python train.py --n_layer=14 --d_model=640 --n_head=10 --n_kv_head=5 --head_dim=64 --d_mlp=2560 --vocab_size=8192 --activation="gelu" --norm="rmsnorm" --norm_place="pre" --norm_eps=1e-05 --positions="rope" --rope_base=10000.0 --rope_fraction=1.0 --qk_norm=true --attn_scale=0.125 --bias="none" --tie_embeddings=false --parallel_block=false --init="orth" --init_std_qkv=0.0192 --init_std_o=0.0 --init_std_up=0.0192 --init_std_down=0.0 --optimizer="muon_variant" --lr=0.00109 --lr_mult_o=4.0 --beta1=0.95 --lr_head=0.00615 --warmup_steps=132 --schedule="wsd" --decay_fraction=0.309 --decay_shape="sqrt" --final_lr_fraction=0.02 --batch_tokens=131072 --seq_len=1024 --doc_mask=true --z_loss=0.0001 --train_tokens=900600000 --steps=6872 --dataset="wikipedia_en"
MLP neurons of a small language model. Each row is named by its layer, matrix (up: input weights) and neuron, and shows model dimensions 336-527. Each number is 500 + 40 x the weight over its row's rms, rounded and kept within 0 to 999. Numbers have three digits each.
After each neuron's rows, "fires after" lists the tokens most often just before its 100 highest values on Wikipedia text that the model never trained on.

L6.up516:534576573375556504479502484505518560446482516438444587542558472489483494570477521514443484493484549429513501538460470552522531498485477509551512494502543523553511502492420584580506472485431461491540478526529461468469522458496529512486545531500513494565564428440474436505516478418476501469471410534510524491471411506499478521525452481508448425463493498494519471507437505508515471514457622522497458514550504471543457523497511465535572477441526536470525478488506455504501513518463512472504562543488533510485505485490503484504469476533500451446513566508417523521544422488475464492
fires after: "'", "\n "

L6.up1482:529441551501476511478425473470532509464593494541498517449530528491515476521494522532455499559457537483582472444515542495548530450502400421531505424461530556496536467475509433517466461477538464549507559593526412487610507453557501475523482446444522533478505530551513517479544505600478461462612462438521488501583474507550503493463531462565497497486488537457495481518557507497463520472519511494575499462528525476478540475512510533583458519428481524517448493515537487520517464536461390443457495531446487511552531479477558433509468481442508540515524465498550430526509535557475489558
fires after: "'", "  ", "\n "

L6.up1428:530487529468477506465515481557489448411586524534493556448545487534529477484479536480522530466513562498511469513462512432527434469547484557490500484474473549513439494546518533539508444437441545556565476645488511510542506511515562516510425512516483544497464474554524473545520522504547461535475487511452512534511510532463450522483493489533478500526492533615479521492428467497532495490477446481536462563488502492509545476515493466500497508471567518539489442476462469562463501405560532548522466504420519581505449409504512565484445501549551520492508478464501502484460504546533427518
fires after: "'", "\n "

L6.up1547:517523504461506502471487492484498478545462488474527501477467494538465472568488478496457541478507567480584522493522535537484512496526537501532553542519614584539501557588532459563506525545476551508516533507512525516494590515473490501470533555480448508516529476449481504487517493515496583435486487481561436475431521575484507481598504438549463508539466484538516531492480567521511515506465531533474470375494441518502473510457438453592459442467472551532554511462446531483573540445477527479435513450497460502514507457528500497430506560544475499551511466585469540492499463493602528464
fires after: "'", "\n "

L6.up1461:500380519454539467499461493494483514489550467539530519507447497546499492430520558499520563500479530592553474488544480428454450473525557480533519452470524428525502452517461460540470531495556501509626459551511542508472520532493525483516517487445505558455440512510427500459488487410483511469502453499412546516520501473479543496577477481511436498572479452514525492625555518488481531498451439499505482498573481469465546528542537574540510456500501486505494506508619503525448442515443516532477513572486484531518410490489516513512477554569542502505483450522484538487554513498474487517
fires after: " the", " of", " and", " (", "hr", " a"

L6.up1545:467407496474630491531511496523505472513508476460507523444499561536515462533462430504507475540563488510502465511517443442348520503501613490508506530503542435448451542568480472580523497494504494519568571550470482469558513471466507511439547514538517489473535489507508568416444528393547562596461490507426522445473528500534520555451473509473442578513528483533491490469480504465474517530501603476467550518498477497503575541490507428525417536497484486468514423488448562523572448520525440476481494488508472528478475497516484480547600439436483470517479472473430505544491530504491487513
fires after: "'", "form", "\n "

L6.up1917:513478462461536503507458499504520550557540474479576522454586485576501483529519609534503424503544432509506390541539508447478486491522509535536521482473517500460513512492505546417539559474447466506470462577503457467479517503505532488498496538544527503483505472520418501513499582434524534491498504529427486474509448505515591484491475524443489404575530555510455487488473505420501456495526576533528539482503510478545524494537510419541468462579437535550575517487435544516550451479477528349453543513438507557519445536504443500488481502457515546601503478402443478504454540461488451519
fires after: "'", "\n ", ")"

L6.up746:492533540489569462436507523481514456472476486508564544483516524534482475518502535521532485534492486450514575561531535620496475500467501540577495493498511538546505496570409541593554512487513530430527535520539461496471555504491479527541518562524493505523519467499472503491490509482507488479482519476435454470457401484467565516381557454467549466487531494427476430497525545476473471581507551516450490534561539541469523476526486490509514471528406515554490454503601483454505456520475521457498560443503537602552480533494499515555484532494538549527432489486484498495498531482542527450
fires after: " the", " and", " of", " a", "hr", " ("

L6.up1174:517485467526560490528544486434527516596474487429505455518491529485531517486480446507618520506506510473477550483476511565543440484527480472499474472501621534446487431524547471452424504508536531490473545493482509500499497449456505521464526458568478454490530617476461524557536543516494557467543467510537477489521488509527500503505486473481597513537491469507506502551534444557494515495520460522485534531478524457454483518513489514509481507437538562479517439480525507552512483587469478460529524491497513461516488522487470476517495482508530498545534558546489513411460492516586423472
fires after: "'"

L6.up1760:459544463507436502502445499468487528504492501491523442495497528479538465539521491524502526520520460474480441509476493443480542494528454468481550515525491538493537528565552515533501491521560493542455571510506453521538554518531493480442472529574505479537554511453405485498461495469449465507515521487437521378564485527527419475452512464440481476521462518504446469422530494492477505436487582493483450467587516608536496490527511528518467496518501495419544496502504447535512501532475567446506488483553456630502480523491498483464534445504506582505539434497509503572512544510500479436
fires after: "'", "5", "3", "bl"

L6.up367:461457488519555501460509494449488470563466503430492496523417474521541490481460521495525494521425470456463477513458441503522491488469550530458501471524540410470466445535462419477575517463526414533513526497508531503499461481487497518471483481484501434488501434504514534537458496521421498577538501507558493495561487441525494514602451440494529501482478440471537461529509571468498442456527450506525449530418467557450497551461435501548442480585506493470545498528554495479529487455435458482523486479434461565549499516473437437486526474501574495451436507521535496500489529553421542463
fires after: "'", "\n "

L6.up11:393413446467538510613488480538498571557505518498521508560507445401521486483505508485518526469489525514566509519524556468447483587437481472497470462541446423505481504483483515619585512473504523553418485562490469477498490510471503480452546527515526511469527551545526500515489486489526587453466490504537525415577507598464564528491489559581530466544490509458500526552428540533507486521440575487489465460445505466524490485521522434532488441526507537520459552518532501544413573542499449452431509411545536520513503450541491486556507514490531505527489485572512515505480505559480443560
fires after: "'", "\n "

L6.up2004:397528532497479498458434533486507543532512516511520486572502533563492511620519461473502513502530474546522513587557498475439474518475502437462495485503543567509508478567496530503613447499525398457574496411536473519543530580475518506444478504431471487491511497514446577500516516548500478565380510520450510482485460538448443495490509535463601481437509489481480478534525478548587506445497503437457508510500511429515586539476500409526524475494458534507457418526480508484416495529457520488503485524515522549535566466532400554520365514519457533403439462463494449501507489474512469469
fires after: "'"

L6.up415:542476490519472506500539467525455453562480533528448554519466510498522490466482514484469482440505530545479477477479491530506473471520479537541484474537552420512447534523511475570541478496502544513530485541491449478511442529498478476454476442541476469454488507549579466511456424515537521431505527481510480529465462504472559466464495487499561515471471522552564524589458510634532461495473489542487489420510511459502532473504506457451577474567510453558495428510429483657496446492545570514553512404487596512494479442493499532469471533576525466446441457548548359548477512518547506504
fires after: "'", "\n ", "  "

L6.up1133:609557497454408502474520498487542471427459490576529521519465498454480517512491480584555476479472513516535518503514547440428475530449443525501496498515509577461494541578509574531479505488509504504496461578501480478461543509575421503560503535547479543506483399468482443501515479500578479494498498554450530515513452532432498544510560453516512530488521583596549516542507514551543557494478431514517531473478455465506431443497554461521479446525576475496461520531426488578468586573468418467496419507501493472467521460504501434501393521436526493540475571508445596471479499517493533431
fires after: "'", "\n "

L6.up1297:487440522511548502437474529517515497488469535409513453472420453510471525499511528504449460474425416535472534457482532538595510429533468486497464481513519498506561542430516515517537464514503460449490506437489504494446497460521492501564430531520486468520528504442470508557493539446448467465492545535492474471501563461437501430549463555520490545464496443526500473486513473459519523527500549492553514523489578491526573538512476477401532482521466485524494416508469546503486536438518538519490480531425527529534564512475485537522549445505522447513482441485486487517517511516518479490
fires after: "'", " Chic", "form"

L6.up1603:545447514476427514523457511506493556491530472477433537471462482504508500535554476491495534506453420400572472514469488552432450563474511471469493451479447457462494373513507498524447471465509534617567500516463450475467524474520478508496520499483516498439475507557441549533456584455483497546443550508531459492536465501519391538546588485536491517533509523461556510441451483477523524518494540523530558492526489516456512444496447467541539559457518546492479533539528418449573516487540347478497487477510449552462482547526510540500481494489470510521476565567568528506559536474522498511
fires after: "'", "\n "

L6.up913:548514523464541494535574484478499452589392474409474482527567512516532492525530542507482566434519434558470464484464528470485524552504555519481597476535369546487496510501543491491474467546508529571481454559498433512465515516479526490528537497588471553480535529518510533540544550548550475431490428531440506447477458558487508485508513521494531548468532545543505552455475532512537488508493473517573580507404538499507507465557507532481462479498545532436518554519455477438501524490517488477527444421468472531509495478485529445560497442496478474622504484640492531479498512478512467499
fires after: "'", "\n ", "form"

L6.up1830:523568491408547490471505488505457501424461464527493533564544476435490465528487520497523477543537520416525470533465501495686535532543456559437505513499467463472545583468468503565507452496459506505409503467475505460450558503486481493507455566510488451512477477537517535525415492511540492512491539485485507532494463594469543442451504555577540435435459521485499449447463471658556562483543425480471429576523469487521525506508426493443530548566517496503525477502473493535449563515580533482516506480587482513488492490488515509521548503475547511427535487502514525511485481440503502419
fires after: "'"

L6.up474:483537474525514512477524475525472497486408539489523433430481490449537504533484490483536457457575529519490465516478483472486492473520503466521512502479498510462512524517510492476563539496450573462471544477487502524401449531502532437461464468568483483512500493545509482499476493445418554374440548512525486450547512505500516556555466572509489459538555461492498483565478404486474529525511506495454552541529485536528564468497496447466619463560466466482476443505517538464534535435427489587501457498497509536495519549477514508521555506506474459564543508467486513474542476551425466536
fires after: "'", "\n ", "e"

L6.up651:458478492521444499545482484516579532523502447525474470560545463476505509452515470487544507461466530468459537548438538512404486511554488479495529523540450523419488452441458564557477438492414459445530499523450513497536451498454466453466435461548557476496524486483512492609430539531461474452472500500494476470531549530469529491552558443551439489551471506489552492540530493527548458512486429475530506505498511538510523481543460543467483441530498539456484560529506464512431527501446456500481456458521481480502531524537491504510501478468497446431491480468530548521535556472512510485
fires after: "'"

L6.up280:591450544529493497551481502543499472538548496520515451480488440504503504521497518443533470502481518413477442514507443525334479545473532480491532502443482429473422501608498453531520462448482479506564519430469481483491506468491518520521484464534557482471490514504468435436448500472459478536469518524527507512492492477541526551478531531412512461552512554505429518426500488535512493377528504509470513446513484500483493514513476532592460486548422465538511483516546536447411430476496491455454516524455516483519488471466493431476497456431503535425475451514508542500543503507496488534
fires after: "'", "\n "

L6.up2456:425482444531536501594532490485514494569471460441481520493531472474459498533501462567531477510479471490468533495512496489410570484509532577514565513474421472472458422555502499565479483454566525497435526515490489519595512441507454530464477493484477456482446451528554473546486546444492505495478494516428521479452470501507513502489535506504458512501476499519440530567502502526503508534543516591476474440478486449489466495550475423528559481483525524523486559511517470554522568549497479537590530473524498461580529517511569534492504501484534431492484508544469484492510528457462469487
fires after: "'", "\n ", "  "

L6.up889:490510487439503496462438465464521513529538539492447523479443497500533467509487520466544518540483577507492522488435537487492455552444550477526497474491524470549505501378458491533490464519509451576463513507468583498519521513494452505471570561484467575525484556510511536466582574493565518504475489507475512530467511516535542468552512530572430507557474633484517534593506515570490508409456530447443482515490472421457545503525474554538589445530464471468532531511576502504517458499469379466497486505486495525482537513520468520483543476421525471518541396524458485501477459439486430496
fires after: "'", "\n "

L6.up869:593519484442611484421509442519401513579465500564470454432469488505533553524481456470500480529512475477494520558534501428520601503576572503534522581568497524576567507368574551452541518559422420463576548503472494464509525499488467500513537425490478545526528525446488545481548511405476564485503499507429480512437573494494444505546547530491545521409499569482462473482512513499505519467569480512538585457491548526517498458519509527516506470509482519465509537533478574538602552498572486402514455480524559521442515542513571533539583458526507507424530473493452524573484527559512393515
fires after: "'"

L6.up134:453428539521492491440518533505529521543466450492594445502480471556464500512523513521534476517503521534482381532462483485461533387520527488486607514503438492514493470528433421460543426483513504516566600423482516495482520463465484507544545481449529512459528575502488475457377400493519465460456554495507477459545524504446508583505485555456531482532452444451432502497464593581553491470476525499533507497476499464462515527501509506497514477483410501517470462515516550478552390443490521436427583492548527513470554444494505548537439470521558525455494455530567537467519531580514536479
fires after: "'", "\n "

L6.up2200:516534593468472514536467482477570375504540460486464500518479462580493455515508595533550542451529507498494527478609491427462485534518501533496497539485504433558448531503433533512477507517502405544554403571582527536513528521498500520552498518450515515540469419496534542479508566485557438532455529547439469555485484475547468476481432479511489502558519522556470487449504477424480467501470420436469554536519510460486486459508505531431483507564469473590486584524511465474427517454524497524496444517472492534520450500501498579496487423497483523462431514434438620487542469507508519488
fires after: " |", "|", "=", ",", "\n\n"

L6.up647:467498487499369495457476479505559412565547533472511454509418505498513483542493392542520513486519519522540483529455487529403491525471429484527446501472463492537510429468500509549504521537501519461487492499455541454476465441494483475524523565557518488503459541484493503565477457531564435559496529484430480563439570489504481525458506533505469545569534522600525496562484522535505535499511579527441416464440525473496469470530482481437530437580518463548491497528511531532459541430531562524516534413513520567520493487563516562504504473534505511477485503506504440546503506497462441460
fires after: "'", " number"

L6.up1106:574516467484473506511486519526495474535394511521491581612452464506543458476500458526526511483497512525544513586509540528480552445592513506480455522518547490418536523440463558515471431540489516448578595502482464467463479534501490524527508516421521529439443510534483508462460520453481505497509438497410450576530559478466511491549529575474541392526563548480503451551486489577533524477506508563434508461523497456508480450434469537532501435424493494454489519478545501550472482543469534594497515531538530493502485570510467424525474478525465347416514562461504517514498486489488553498
fires after: "'", "\n "

L6.up1427:456555467524560499530559486492539441548557522576517476489470538495520511570469463558475452490498460475537558491554491439476488510471470535550494533462499616524498498500568485479534480500529457503528459503498456517455498529533503502467515496573480506497525460507494476464519466560487600497533471485567552408528501515516494512518515506588505508508560537511466531512510446515467530443453513467469521489530514504510505468495512469428491474554484482467529533541444462499551540463539495448554488481452507528541418462508439492509504580503487553516500534482418471539531512533499385487
fires after: "'", "\n "